MLP neurons of a small language model. Each row is named by its layer, matrix (gate and up: input weights) and neuron, and shows model dimensions 0-191. Each number is 128 + 32 x the weight over its row's rms, rounded and kept within 0 to 255. Numbers have three digits each. A neuron's up and down rows have the sign that makes its largest values positive.
After each neuron's rows, "fires in" lists the words (lower case) most often at its 100 highest values on Wikipedia text that the model never trained on.

L6.gate65:085120132137123139185118116131137134191095100174195155139117197075110139118143160135147131116125136117108136131057140193149170132125118084142157135113099109163160141104084061208075204157198131139098182133097123098116135109121160102087087156135087141154128121122169081164148148131101190066162092151116125088153077165159177118107099175136124135089151153106142167121123139138105180054156176076129091078126140136238156200166142117069125132135139126179105143104114133132094097112093097133130121094160142120127119141156121123092046128149105133122099163096161124137128138157135137104
L6.up65:107107147186112121112149132142095127167136111103106162142176059042093115115094133104147069146081163105181103100151182175103092162146099132130118097142104079073084118220127131102179211119101137140159137060126120138110187097136155126169127112108150124165158101162128095123187139171144150124173164115166139122124085144145068095125125111122079144109178109155082141124136130101128117090124154139150070101107157109109074153155133069115093162096191131100107117172145122136140137118135183102070140130090106146167183174163148095152164133168083102075138054136139137110179133127138122190
fires in: "george", "robert", "david", "william", "richard", "edward"

L3.gate239:116146166172103151147152161106137147105154079117114071105140155100182089096100141142096167141152161123168156165154118108148148124170135165156112097054084164058044104084131195148129173116174109128196139137127134078123113116164100110255135192131111119187155136178152111164131100159118113091140146121163104165122158069154154164187168049130166161158152093152115143140088122097154158132160105163119187186145111099163124144127119166102141139083147112131145123127151122150105120161098110136149147116173157146114182137137104119105047131105125111113088133163106160119158152102140169093
L3.up239:095103141109145138183158157130135185123154086134151095102136174078167040149122157163138140136150161113147088145063156148144151111131156130160130163148153133143120123092157143136098139158133129152127113102148162138130103172225106087167081132193068141122140136170197136153117140166150136097148154131221108180125148093147176134237146103117130168142116138165171186135130142094174185110151129151128169158140145110146139130138103140124185206133140151140104098082188116112092116135158143149155163122150150147142221138170093127098157071122117105055107120145144096141180135160142116143
fires in: "1", "0", "richard", "saint"

L9.gate415:148110175120123156140093105091170108082115165115145091176173108168127137131194119104185134124160126168138116110164134106070141155149138083068133116169180135153132116122112067196133141114112124140128096159136096193118095141138087077121161124168090150130124129143137114104200065112093145175115102148100125123134144148109094086176095125105141142013110149149188149148102124147124156103128139085142086134111099127129090123141151146100079063111137143129132133068173109166181146127156080112134172070129123133128109142106115056074045171098071148135165163127124151119135093022119132125
L9.up415:145152197133167125143069156102136124140122086143085173089134095098197087152147079087130097113129175112117157157098164123108143152144147142087149143135136082104082093098119167146121125087131174172117070122168091142166107097127107084163138134198160140141130146116151210087161069155070172169138163113132105171165134171139142129167084113127192160133198108094090120173143137126176156139190147102055143145174089143118173162102129131103094192152114078124106099128056103178124111139099121109087123162138120118071166101160122042122096102093116099098095131122135163120139116110133104110
fires in: "as", "for", "award", "to", "became", "awards"

L3.gate177:147086169155106049130183110176129132066115123059110114172133111100161135084171132168161130130151103173071120071153096141149153098162092134124154177110140164174119113134141101118170150120145109102110135158130070130175105122077143133162120137110131119143171152093123045069147166178141107131136128108137082136085033134117114145082106142214107080110160150089111119090119096124106182175138093134118125114139085146118118104116176111179175102124102139102157110178098122133080155131116107157112096133098075167131107117149121116079201145119132125152208198159153145102077169130185130112
L3.up177:129161126107125089115143099115171164167099140183152108160110134154129147100109150129120106155109058100105105081118116075085120147130088165170135160130124184100092130137103137070136103153070135132093098149168119104136024177126113087109134102141084096151137108150151136073121118095152054139144080128166093132164137129117106185135123169195132126048168160085114109099156064134125154123049126092150204073155104173131182100130108099119082129103124084135166079112106095146135115106119139101149046117128126129173117142155151140101178140118094108111091101113144128029156078153157140112
fires in: "date", "place", "stage", "romanian", "family", "roman"

L3.gate111:105112127161140156159074078065107187047126210212158101155056146113131148133160091148136150164108114095165136155149103141144062140146126151116104098060129132146067120123160104158122122151141129130097154090131124066139085111117113138167195151137149096164023117130059162122149120164146166134150135136104120141068113116139150093120104102097169089107136163114152142123208141092134118135117155167113120088124108152087139124114146116119087134155149045132134160154173118126156115107156117160163142116096151191087141173142094112191193150099131072165116135127125117109170110174099096150
L3.up111:104145145142158170123103080071135177100098163190161098141039123145106177073162117116150114154127104106112138136182130173197074094143186133113091145078105129115094162112113079094052109125169119082129093130089114089115122119140094145142147128144129092153045090156099139124123069162153175170153089139071169095100142155139077125140144101120143098135139106121153136105202127124167100112082177177153068118161099124068142137151162105110056121141091089072119101098153051126129147154147105110177163122113145189113132161157135081146129166119175142109158116173119135129163120148133106153
fires in: "for", "of"

L7.gate105:158172145111153096093116095195118190140112084149138185116136153186138088162058184171133180149089168100124090081114138111174114090125155087096145140138088111156212079078119121130045162130121165096154156167094119158101131147137103141155142140141110113104162122057186102076138125133079124142109076094069117131162149186121136159196153141126119117093159140120124134121144161115098123150141079137110165089101166102081142100137122141159138151143202087127130153115094166112098132138105129160100105057122153157157162131123146154153076148146146133177103182177087103153143128065074109085
L7.up105:136113186117142086120100132114157114106146101142154152145137106144151157147100123129135131155163133179039199160166125175083166122103170106103159109163147137125103125130124143060089140131154134114101163131122168117105111145134108056123148131112146127062137073137124060117106137112094097143106109131108079163123154139148139117150127186136156107075100059096084104076178139083098083136154072150142100101164190109194143140104141093127171073163138137162133124091027184138148148192139165181149143114116172172132119101117152180140146086073100060105153126093087063105154092138123128100
fires in: "united", "china", "germany", "chinese"

L3.gate198:135043198218140122162136113070069159146129088089073141141074121094161112128157089120144144103117054140134108147115118082165087170175079172155060129134130122113165187112076089182103137175176137152131127255162106143094115132118102111140171130118170109155192124104088199150130138118134116141116151166113111162154121122112148122132131116126143126137117175150128158148110127183157144145127114159156131146109204119088169150106097141128104144087132111137101182125162121114089130122085103123178109138138167094140146139141170142080112143114136086124102139127098160172154121091083126079
L3.up198:107113169128110124148173207104130093124132166140144129105132147120122123115125076116130153119117128066123124109116077154165175061166139117134105143162105118144145096089091111106104157134104113148152178084179098169128111173145067142130158072131158073036092137091122101208178136171142100036120086098092154161219190148117164120125118140106109106106128166094144127100098110051160099087171129036104146141130176135103137106175090150128135150135168146157124109156083110107082168173165076116109131126167128178126077130095090156131139102131133104102084135116141129121177133084155122125
fires in: "there", "described", "dead", "description", "headquarters", "prosecution"

L5.gate316:073103157136109129156139197148119107151163127097095149085151171203087138162154106154175155097195145125098143131170160075053133135118183143149169141092098133152150153146154118067101118117103110135111101144126170186108111134138131118090123100102139081160105149158145219132131149095091139096103137126115099141144138161140129157176180147135142069092149148173095107158183195172137122165115169083144102103151187079160177166143149130190151115194134177174118164128122115090103148109114143156171096059104133202106202081136114131111157152183131144144102181134127121151120137091144149122
L5.up316:119157132174108144130116210077117109147130127081135140061136147123140130138109134106163169161149124139113153076129112078082133125142151137162135174167154139167093116159156132114150115163097126176033160123111179125129130123134093103069119119124116148104085154232078161147087116113112130079135161124096107137155143202180134168126134164152191116088166170128123107090136150089131146147077161155170159101115102064092175170156105114104191162222147137149146099102123132130133143130100168131169135129130143169159131118121053097075178104134098148104144178209137113098176096121144122155
fires in: "of", "head", "joined", "chicago", "headquarters", "services"

L2.gate407:173186147161140096077185197073117054162137105116092119133139136180117144065115172162143145103127141098134199196079170131081127168083163145120138095167091177181168175146120153157112127110150152184195093119162113120105142134076141138051129118082123121126165082136063109122144095124120181172063149148128157151143165137133129117141073134080122137087113063148123207109113138120098132130087154179119115132107063156168131082108073157158105096141101150135172191114130140137106164142154128117129149145136124177141102142139145102145094166131123107150136089129131160069172104129131112105
L2.up407:125138157148168141121231136092086099123130138114120068123122150172120137088081159151112101120142162113119167105091146131103172128058147151135143121116092178188215146151110171150132096083132134171157099097167142147168134155100138148133182117108112093127103134141049138133154090158076178170089116110141092134170169122143116168141074140049132141073139118157109140138115147162152155110094167157084138095096060163119124081137067174137133129139095099144134188096148092102150115149144148110167150164106119196117060131109152100103131128060157068159163144055146154085139093134156113128
fires in: "are", "was", "were", "also", "area"

L6.gate158:083125114067161146151126126093138063184057114055098219091114107171049101103128097139130135072122174145087135104067156134153137096133166104130133133201116094088148137091112165165117128115121129151143112200064137163166135177154119160153125167107105177124166168118100136154159144090140110162166190138111095139139043097129164131193112111116134138101100128144147120102152132219156098152122141164113123112080149125150152124099098093171134124165150124139073102129091130147140144149168111143122078129092151148136174113105089083129113055110115122137129188087182126132161139129151181124
L6.up158:181105165090104165118135100121185102114156094078130130100132133126157133124131042159121112123113165160117085124105147126154152086142148112095077182083169172158109055150120125137118093126150126109169147186121106161129063115110163123114104134180102140117166192123099100117097081141118087116095170126131165102117166109137123123154106207075151145141128097171083100126103146147072178125080166143099147157172154116173121129146104178127092101081053112123106094114144097137074138122125089120183168096069090168149063131146164118083151074118095150097149177113145195170131074172117072129
fires in: "can", "will", "would", "must", "should"

L5.gate199:084177098163088150168137110098118115117070143066086147112132098126099116145148179123106097088103125145117126120165123179125114146132137090159127100137113194099171159151098140138117177096164102112200154128129194168140083091117124145172184126158013162136128170141097102067165190088088098143123106129147118112127071081143109130149104155181128038136087123096118162111144150113129124087100119167189091112158085166112138131148089096141153068152121127153107115108169144125062097126122095167156122105138116124145082160138081177175149130130083149152152168101199089161113154121151155168
L5.up199:142112170144156138123151110119167130128090111123126233121138091142039120099149064120132144131117097099118120088134132159175152144121164130078140117140145093164135100126178178167050111085199110109115114176110113133111065097139170153196183173121149157146160170087078148106187104106107132110051179145122163079102126083159142166149127135106123135117114113103100102148125122138167180125138131123188077190128139138179181128160104101125153118141063079143142096065065125174118150103135163143172078101080152112180143168159168164154138139137108090132117157120120175135117134130111107163
fires in: "can", "to", "would", "may", "might", "mayor"

L3.gate267:138107135187149113142183109062175166139122228090106131154133177126150106149124102141161108150105139096152137159067111101134124160126104107158092124090123222176117090151125156162100168146157095115113134166083180146146127121117118087090110146126110084174129130147169119099130157109087139071122073122151122151154092157146079113075127140166158135151188136156150137119123130072162117144164089152196140115175148124199187166116163177089120174135131120087069120102126088110151123157116058169127098198145087149120100175172097104138151169143140137097090144140191118117077177099117123172
L3.up267:180099191085159112111064139140086137134183146137151166133101093126129100094170111151107118120143181154178048141111167123176118168119172150087126106096073066152127110219116165104119123130173143080158105118093164128104097129172145132096115098144153121089208122122127124132141158136153095052164100143115112141097140128114170126144085136120117124109107159172176155088138164130142176099100131142156101186232153104131120175148113154099134167140125174116090135144076064156109136189133154138136156137195111130090176135179098131128081160121145136123119189119148134190107128155184130090
fires in: "s", "worldwide"

L7.gate443:141114093128128085133112166157105109103127125150161134099171128151140074152176104146153194163079181132130154149092101117186121175186174127161182120131135181192136149128203054134159096151059110138065113121133139120109121092207126149111037183119144152077126130174132134100170091154159094111154065121107088136133160079114092149064158123111108089108127106173099142158062137181119215168136124118106144108110121157105128082146128108113110130104082134157133118165119137158130155169153100134104147134088120145148089139145107071125111120129133088141148152092120152162054172073136160104
L7.up443:135091130072145091148111152154115074141072115151105122081146133131100095132184170255174142174155163156133092118138102182146061150129142177129091110185090115173099131053102094109123080143088115178112173113079142127112120125120096147106079132144103147117094128126148136146149073146194128116149103125162070149088146102127106170124173150103134122073132116127183147099127165152091109154083110101080185052127125091078137092106139136179136159107080144155065161148148160143134142133161181128079133111125145188101126123163154124123136156160143087129152109143140099091125148179116184091
fires in: "2", "2024", "2000", "2r"

L5.gate425:135086128096135161096106101152098104119161167152074058099098109170142095148107089153202180116091153146143162083160189092099169110149101145169134130092109134149139097094157143106142112132143083149118035097122109081123125115151142153157096144110138100129128087096108156136115108087084161064151157162136073084109099178131167109101139203142160072153148131186127068140120123111167139115073017131130139103120172107105198103150093164097117116107094113121117078170081064122132116164158132126124145160160112111101126083160099164042141135101120128136116115127134157180093143148129105172
L5.up425:141062117114133109145129159176084075137194108132116101123163157094114130131144142153133153099139158097154094131159135101106111146138116091147153152085075113120163121119158222085100075127120112127127139130074165139173139077130119183153124167140114096106088154089128114123140104085115161129138131129019102130125137119131156143108135175170121100138165116144031094157116083115114109169074172163146165162146125063104144102145188156114193129110175199126174093108122184115100149145177112138126135117187174141177087130196085128095139101086136189096122154110187116138128173108161126180
fires in: "an", "km", "kg", "faced", "finnish"

L5.gate393:126144164109159157154153147155171082144192109167139136095114126122117125136127160126105092080150144145129143137133100143137051095164161093160090166130107142122143147113097114139090101136136129147078158065111159132093146134009124154184114159207100137191199177149129128067186179134148134102177131136105135132122106129139111191107141140121147104113077114061115092143094136073108158120093125096093153162117144142160196147155132146087124155116114125087094081052154102118068075174097115140102152129141088126124079113180154117170098124081078118072147154109080168150129097164152106104
L5.up393:161149104092101098129169164108127130220163074174108144045093143158158126139133128123132128096134177087089183137116120162094087101197157150141129161190128173186160169105136137071155101120125148137103078109134139157085115131094129124170131126166157211163115104106106155111118143155151124155172161121125116186122166109142130136131083058171106091127061156074162117119056116085150148130111120119203178152112092176199147143138115129074151127153126122062097141170158121096059128160128125160123128210113137067113113135141180143159120138113096135116113104153159147127130135132156097116
fires in: "0"

L2.gate37:082137104167193153131122141068165113138115088179157184155142116111171150124129180120089048135155070129130101115086162145107152061105143128083200097174031162113179165195092130086115138077187142157165145137151114135128128073134142221117127145162114108140090121122121125098176145113107187077178099185117169124137118110111130109080131150129131118126081147132119177144129141118131093102133115151176144117088164122175125136116099131140103069131140089119153211158196134139160151090138117168140126143159126138125174083131117139137163136153121130088172109161149185155150173124140080119
L2.up37:132124101077088153133127135094168110128159143109098147138170112130109141091097134169131103123091095093147074108046143184124175108126196133083160093180137136144114126154123179099163139139158145148089146160126232180153111119129186155104159086152139098061081115135122154096219187158144118149093139105117094103114109097144148135142191162149156155095100101089110148129143143099135128067130108131141172115142180155091124145089086116099134115100116119093128159155156158067159161108110123185098120159131141145086135158128112118222198125084115159106147200093173163188133162103142133133
fires in: "is", "also", "married"

L5.gate123:137132114176137129075125136096169130158117130204072114101103087157128128144095138097124106179148163167128130151234079118150100147160135078127140173130133164135124138171137153147182082124156110217059133122133144140112133154166117136129068071118157163103070150136097137103150128174107143134103144147197160182141178069151116080126141182185106106158142174190174131095080095075171131171122114116111109164131096181127161073092081133139136120148124135139168160141140113200132151105095148170121139103067147120137046144141155132122115167125116099123157163175114129158158148084139127096
L5.up123:158197158163123169098071107157091086156108119181149156164108126107204121118106114158093122184144136131207111092204159110055150145162076163146074123092169120146118114125076189160136137168152179085121095166129114112175158104127170137132166161138107133063174126125193125137139062119181103182124085094127162136116097089139099160092106048172120126104119118174108136106102099097153174127135122128140082158129118116154116104068170112139148105100170101123126093154122127129114122126087067147134151098108132121095141098148214146085178055124134123138117150113132152157108104137125086143
fires in: "born", "number", "n", "suzuki", "isbn", "by"

L5.gate25:169148244158139110158088135149097209089108126127165153140135136099117156089129119117154081112142139121127110082153162112176161146116160143094141089115150113159124148143118113099104126153099107097143139115076066147084062117128113167167124112104095168126112167093129066068129167151146126128113162118102181159137122127144167107180101142140130181099145120156113153107133027109095165142118132101188110104149084091127085176147191093122072088127124173152077123075081168165146160082128111086136138159066081126187097159115140118163061142100124087145163161184138121093106117151154159149
L5.up25:121107208134100146140111089053135178108134120152165091110203137116154072132104137159109149160165088102121149139095159134098103081134046176152108114112128124101086095194121224096083104145147160172119090149162113121155121139147210171051139127141082085146174072115092136143097152187137181076173122130229136111112077174176156157111128137148151145132131132122155138056125185135117133118100142128127110152091117133165199108108131165092147146116149150120135091106137118154125131134094159139132099137160104140170128113106126145151161133111143171169185092110087090125153131141096118155
fires in: "after", "world", "season", "number", "when", "before"

L9.gate190:134114174101087172130140106136110122126166143073134156029125127177093122092160124109061088120079148161134125193100117119130121132120145109058114148127134129148135102104108110157111125136094080072129092135163148183158104142122133131101126190130170142149074108133162087152122227141120115161108081132027147147128124096104124094175148148128152037117113121079175113118098105136090116118081140085139115133122125152109115156196146161105128177146206168109114134132134142141115153076173138048131140084073091115118069129154087156151128151192115110131128160138115110164171171084102156103
L9.up190:158085063148060069125103161084184207068150165156161081094175124112133099139145103128159142111154110157066150145188137108110084133100131185083129071141153209155141155101172118124146122140160110103124106116188146147163095121164130062117122113122086143145083050129177165095132116111112107152097096202099124149198147100114088103117064131130146123107111093124104102122114076137098144148116153117166107110140141203160112136107166155088192096103107148127171124104135132152150117158133143114173151167145122134155114126075098118114119109107150170152141140095156195135161171121066174119
fires in: "state", "states", "city"

L2.gate316:071177138152108104140132113101096114189109128124100089156149115083162148129137136128115085087135115145139137240132109146125173165170091140098093107151139146181142111141177138137105108158125187151121145142137110116146116157140211133170128107121139108166152112137116163088241084097117159121084173125149095121131075151088129148141138171224115093136141147102206179146147116154118114081134158105118116115126176169148090131162141122148098063101065122148152099127095087106125059180130148129123183184160161057127180115108120160129121127159171076190116138118136149089104085125120112136
L2.up316:099103146115120125125118133140122129205087163137133108165148061134108099119106106102188114175135134156109157126117118123098040185206126159134098159130136091147158132184189121127114088085149185125135141114125174128108141108107192128054139143165149124121132111138094147055126110147112133096145131132142095074171098118110145123101173117127137108120164175056143170138121164130114088035162077214119133088184132126137146163144170153136135133136122105114149098166155048173133118106140162140182190118135070129083098181156140158159113131159131122176122166087113116177114081126145066098
fires in: "labour", "democratic", "ii", "third", "labor"

L2.gate76:160161128099157200072118128092164130118110099135172117142086148109126089108167090179200152097162178147043137081153018137148086138130106142107159111131124105118136118151090105119111155147139110079093117139184127098138093115129171102111160111105106150155128135114189171131093123159105077090138119141102163144095133164167140088163103182110155138090068200098193133168128096143147089150173155184101140157124153096101110130095165125160153127154128089160142132127131121161087124118063104079090142083103098100100122107141056133161109136136151099100081139114080125117145220094078107130
L2.up76:161123095106106138107152093107129078132155099119174096201110133090179147150126159129076095111138122143144114153111105101126154098118135108115162155128087084106142121161092127050099131215080127161111142129116157166118106159162117149099099098130162185111145137153170146114111157184150129086154114181058107139158175122104139138206114147171070132076123155147103133165180105129110136161216123115104119224094203085156104121103143125105183126085104132211104076091134128088113152144115069112118130136140135092091102085090158127093152060151137138086163115124118144155169103080125126128
fires in: "same", "called", "small", "slot", "atomic"

L3.gate157:124180149114175117158094129123127097123168118105171167110138119060154142078095190156112125163083068126083091145134160131144083139102196117146111113086133066134094155134099165084143154138192114100132119116095130148118152164171089124145150107149163141139124142160143174103177085093123082085110166141160095119140153104128151112127164074157129145126115093112141138160086092060149071118207127219113108121139140145089138132090114133154178177158121116136078099088163096172123162186124121115163128121093100133190128137067095122080047140083138133150117162089146059103094172075100127095
L3.up157:065126158164170104101070164100109117123200164112158127137132146075116102114170127109124103177104117092162094156111155180113137174073152090155136060102176124173130119147109067197094091126168149136146092124121090139139104118144104121086168166159163084110102108133153123100183085134153112092100150087150114067173111093160130118155154146125171168110174133107064129116140165124175137133125124150116140119142146083105066176146108155107156116124116161109068089140130115115196040107144136123114148119065121078171172141108095113095093101177139138158151099060100053100130170121099096085
fires in: "after", "he", "heart", "help", "that"

L2.gate80:108129143150097074146128156127125098159179103137130141141145137177080137117190105186116114090108154099120154139129134118142161148131146129169147166091106122181114176122117138149129143150142182067098140114095082033092066097122186139098121170100148119078128115107138080107119112122174165128175144126095134126128144160176157198093145098162066149112148173110094146174168146167104076113136147112086189114182104130156126096127114157218112097099141077098097115071064103103102132098088112112090163140136129078100097070151118106101122118108068123222103106142126080148144146097169145079
L2.up80:082106131156092139117107128132071114149160087106129124153114091195115158129202097193085116131095183109137156142190114106109163139124101114140137165052117102143112133074118144176183097148131168076089089098123072086086099129119175101092110160119202165138094099126139131176106146144193124142157147166068101099072103127147150166108121124116079154089124165115090143169168128127060067178129107076112122089133154113164103103142132184173099119106143097128154097175091110084175164106106109126129159164162130123179125086147128154084112081093122158189105140138112104146152148130211133116
fires in: "history", "positions", "statistics", "reactions", "sports"

L3.gate279:158114110112137130168163178068097117148144170176153089133168110168109144154151168117138173128130146149151140156103054145111137118128125152114061092148115114119073078093146135162132103090196185148095102102158143087160092028138107165206202183117079221138082126154109162160190132132103155139156148199159113208162104189091188141139107134147099128157122164162156121126117126116119146134192145162114128163147140126138175127115111168097122145124130099171098159132155177110114143120137090151116170139129191120098099115133081180120126095124112128176129098120123175154145133109101104144
L3.up279:126070144094099099151158144102045160114078087106072109132088150109195120095148165149149083068163134163128091105159198079137137145126156144129137103140106124044121141128132152173083125099171150106092117125069171152178142127170080139073124136118135090132097130168130083152085127188105126078110104123164096133170079156105099158142126104121186097080145112146115138081175113156165121108108167155112118103177088189106115064104124135112084072126205139144133105146111091105108107145152143146109066147070150086128164223131112129119148119096155154104105160096149164143144086131146140131
fires in: "some", "since", "just", "so", "sometimes"

L6.gate395:154174222128110113120176126139111060127152095134090127091111128148113179040109114083173168108117115179054119143129101133071136151113114147112140094206115112164108159094145153113170159181111152128141164120116111121115148080116095097127123197121060148109150101085113156136169115193091167092104139194090162078089104122113144181105124112161125128071092148126136121125146178132174126118141140153107161117136081096156112116126133133110110095119147112162056151141097161156150120156121104145129174122137156098171092112150171014097098120075122190124119104080142111147085101090125096142
L6.up395:152119182137087125127136137168118100141151136109111083051115097171057163114182116070120133175120186152122117127093140105141112123164110168164111179117088146150162175102089141037104078128151134138106154136135168161139079086084130116127128209116044162131114113131093138103186101187149140079188118126132158110121111134151127110081130095137166110133071164105138110032096123131124075139138122153098108117115089149147120100131122145089114202137138196082109101135118162165120170081118143146049133113091121115080148121108135133152106162162136084122055197145108128144137114136094127148
fires in: "students", "species", "special", "studies", "studio", "families"

L3.gate305:166160102137120083202116093107123058108098081116119142158157148140159088116117145134156167206111146166109131132116174112131089130156139082069136157060119152127133053082074142098111172125156144107033171131102096143104126155123160119167146125111165113150175174126093139173122106091137126134078102118131127146132061121101084106153185166145130143138119162141174099071080138054115174096122151164140129107076130040139106135128137140109071169148089152115111180120145166119134062149157068122158139111168098127115106107131052120125088089129087100179130169162137139109107176126129147134
L3.up305:157144191157126112122105165116159134114130091076140126106127217162141106182114166122091057132190154123080096172105113109147078106202123108156096157111157120109108146134036134101215184138111116129071124118065125155142099152151104122147083141178181117149134165118139112143155149140106102181099115118116140226133158154083110124184130122124144144126116134142096144124106109113196111091110127124150165093148155120173111187055127098097064158136131115113150153156119128136161163167154132158157095161112151107118066122144176146074158150177062101110123152135122143116145139046121127118
fires in: "s"

L5.gate218:131133168174207134153204103082124123130094139128142161145067117054090213154096130133105150106163173103116136128165136120086120097070111122125116099162156173091137173099137125183121132142141147128125123138136123155103086029102097176119161116153186120146155131144071097155125106160099179124159175148129085142095115081205120127127094116166159083146126122087037114128131079109135149153112104174128149128114095070089119126127184112117118151128114184193139111130108138129099125173139101113121127156095062114143093091150094106187106125086114096101142056150157084128097139132077115085
L5.up218:165157189136122100107143150097099183090099141191164153106089163135163138179119116166186099145215140190145126161092106139147138186105145140133108142139140158119148158140145131096121093174109151185183171131106062142043127176135122095098135132162171150145115098086084153136180130108098104140089115110085103135076113159123215156196144157140183110145132166112130147109086104120140130142117046131115062100129152141145145115102111095089146070169160139104161135153124205146092113130145154127184073156132154130134178160084113089095120130155119165136130184133111122112119101170184115147
fires in: "won", "when", "win", "winning", "winner", "world"

L6.gate234:156128104129092117071135108095104083081074180129098068085095154150177126120121121122135189065066139073132087089124167117109136134100090158145150131160141130123123090129160150135104165169167163135164111118142119149103115136152136132101178137098121144161114104182118164108135089131114089135068085151069098132148099138119149126085173122109122175151122186127181095127098147134125119098092214144125151070125159198183075090131169090158162096128213156114093130117101089229108127138072142111125088114135143108115114114106121145100076077128120177152177119153158108139139174128079110197
L6.up234:154138111101096137117119103107103179124072117060164162118129167101125114148153132120126062088131123110118094168149177132154151116096174198114127134087125154138124121087122130174170158110078155119154074185114138170110099099122105091096093067117097116153098121063181119137146145173139089158164160050100087173123102186114108165125103120116121118124117109168168100114193097128131114104045120151110150112153107145131095180137186110080110137109121094107058115122107107130149142124139169155155158137115180150147194099158119132141052085154152102105145109075177128065129179143188198173
fires in: "railway", "food", "railroad", "left", "his", "youth"

L5.gate4:106054116135106159155118157136095148098175115138145148128104118132141119105063112128132127169170182089127113092152139112130127143139116102091144126054132094142158173138118134129087120131134160103180221160173155172148141116114131108085211099154095135140118092141107061154129102142093116083137121159098130148160137176125084215139216155195187081102081138106176137078154089146099145133124139137133107117167063110113103084135180185133106051156100180119132231130119180133137138082131172080093134173149128157170129151155135157172112138135122139121119119091118132093106135111136126134
L5.up4:117147147141098171111128093143118175168177135134120130112136147184161105118107121092107147119170116154134117187118148114140167124087174162064109104097190134193143170181164057127124151150124126135097153121126168100136093129150170134119090092133077174097095124135111103091143116144117117057113188131142117162129158142142106127117172132180185119149097078116142109112167113103129096098049072253164112043131109130170148174116149074087159127145158124088127207155065161157082155128132117110076164132148170119122139124162110141136207098156114151116112089099142135128167153146100138120
fires in: "championships", "states", "championship", "england", "century", "scotland"

L3.gate129:126097098143212094106147144175075172161203103125132097177136120125119115161109204182136092184104124107119120120120112149092110106107133108104178134105119220149165105125180139158160106109172077096153137146170105145100091126155124089100130141121112095194131071073096149128100117153122188166130149122135138186090123111158107179156057102194148102150171113131105142137153124133111186153099133167077104157073102145099151193147140096082150189058105138093078160131108124139114114099104146146108144143136130117143126170168095125123156153176142179144081140170156088132179131149092172133
L3.up129:106108083166209131101144068126087124161117124169131115085165125091150155136122157195172115178159135122170140116124070178175146150100160154084130107079084166129127137169163160108170132128171082110148117161076129121103165119140144109092108136163088121094123114114095087082183145153110149154164116131114131163136129144102085163182069128143163140160121166107108092094133120108143076137087138113125180160122150123151107161169180174132156172118163218113093163129165108189112153119184104152117104060135132118123128112117079068151133156082142116116099171092140186112141141191142160228
fires in: "or", "goal", "goals", "got", "going"

L3.gate298:138120158089108166142127034109146136163148146119165088126053126113098121183147108220120112058129135167155122148110116120156150121176112092146182123130161094132174124135118139172127144155131159111096157178135182193120128148110053150108127136140177093185139134105093054163118142159136145132142120136116077125165093136139155100164119119143150081144146134072109152144176144121135126099114086108152179079168138156174101164147041161156116120120149144124140120200115108064132178103123123106161139100121099143193100158155066124107131099109169172092108125109119077117067091047163123110
L3.up298:081119073145154112137146155138140111135066067102161163023158162054143137055135176130093150127095105113066077183066113106109129146137148105117116086129181139137166149140066078159136073082115078098121056134152183113133099104067131114136173135158111094131142154102079160164155120138113137198124123109134097146150104115111188158122121120135147117143109163139178160089158169172119119093143102156096137137107098157128128150125079152106099090148199079077123154086131126126120160123132185117121124095133198154118205134173135108140079118145110092119106122099146130064152110144115102127
fires in: "held", "there", "men", "members"

L9.gate0:159142140094087120174121154149120117089131120151119164116078133141053131151047140138116112113158156098095168159120113126106158087095111070172161121133174096079136098154134096096101095132131081170102082083145190115147139095138180101163163124183128142173121170104122135090107139124142094134154144192112139126101098128100142078094149093161130110131112132143150125114126112107095133080148138156163157128143123166128154138180154145147100117093176124075101091107038058088053131172182165098157159165125128105116202155128128081171043111198143169122132116127195150130127184148074093108
L9.up0:141200163134089119156118155082159151137145114147114164168089170181131172076138144142147169083164129166119167163171097100150109129106125138159128113107164116113122133194100120108112110104048108104074085060180144122120137103143167084179199164125120158153202144184190188060069167149122089132117114126182089092101110138065111076086126133099146129117130137120151142074134119128111085113152103090108151140145132170159092133175108063146090092162146162147107079136135067137116109119166151100128118124181141094123139140114153128169130134169199153061156074131157119116129110087121132130
fires in: "south", "county", "state", "back", "creek", "farms"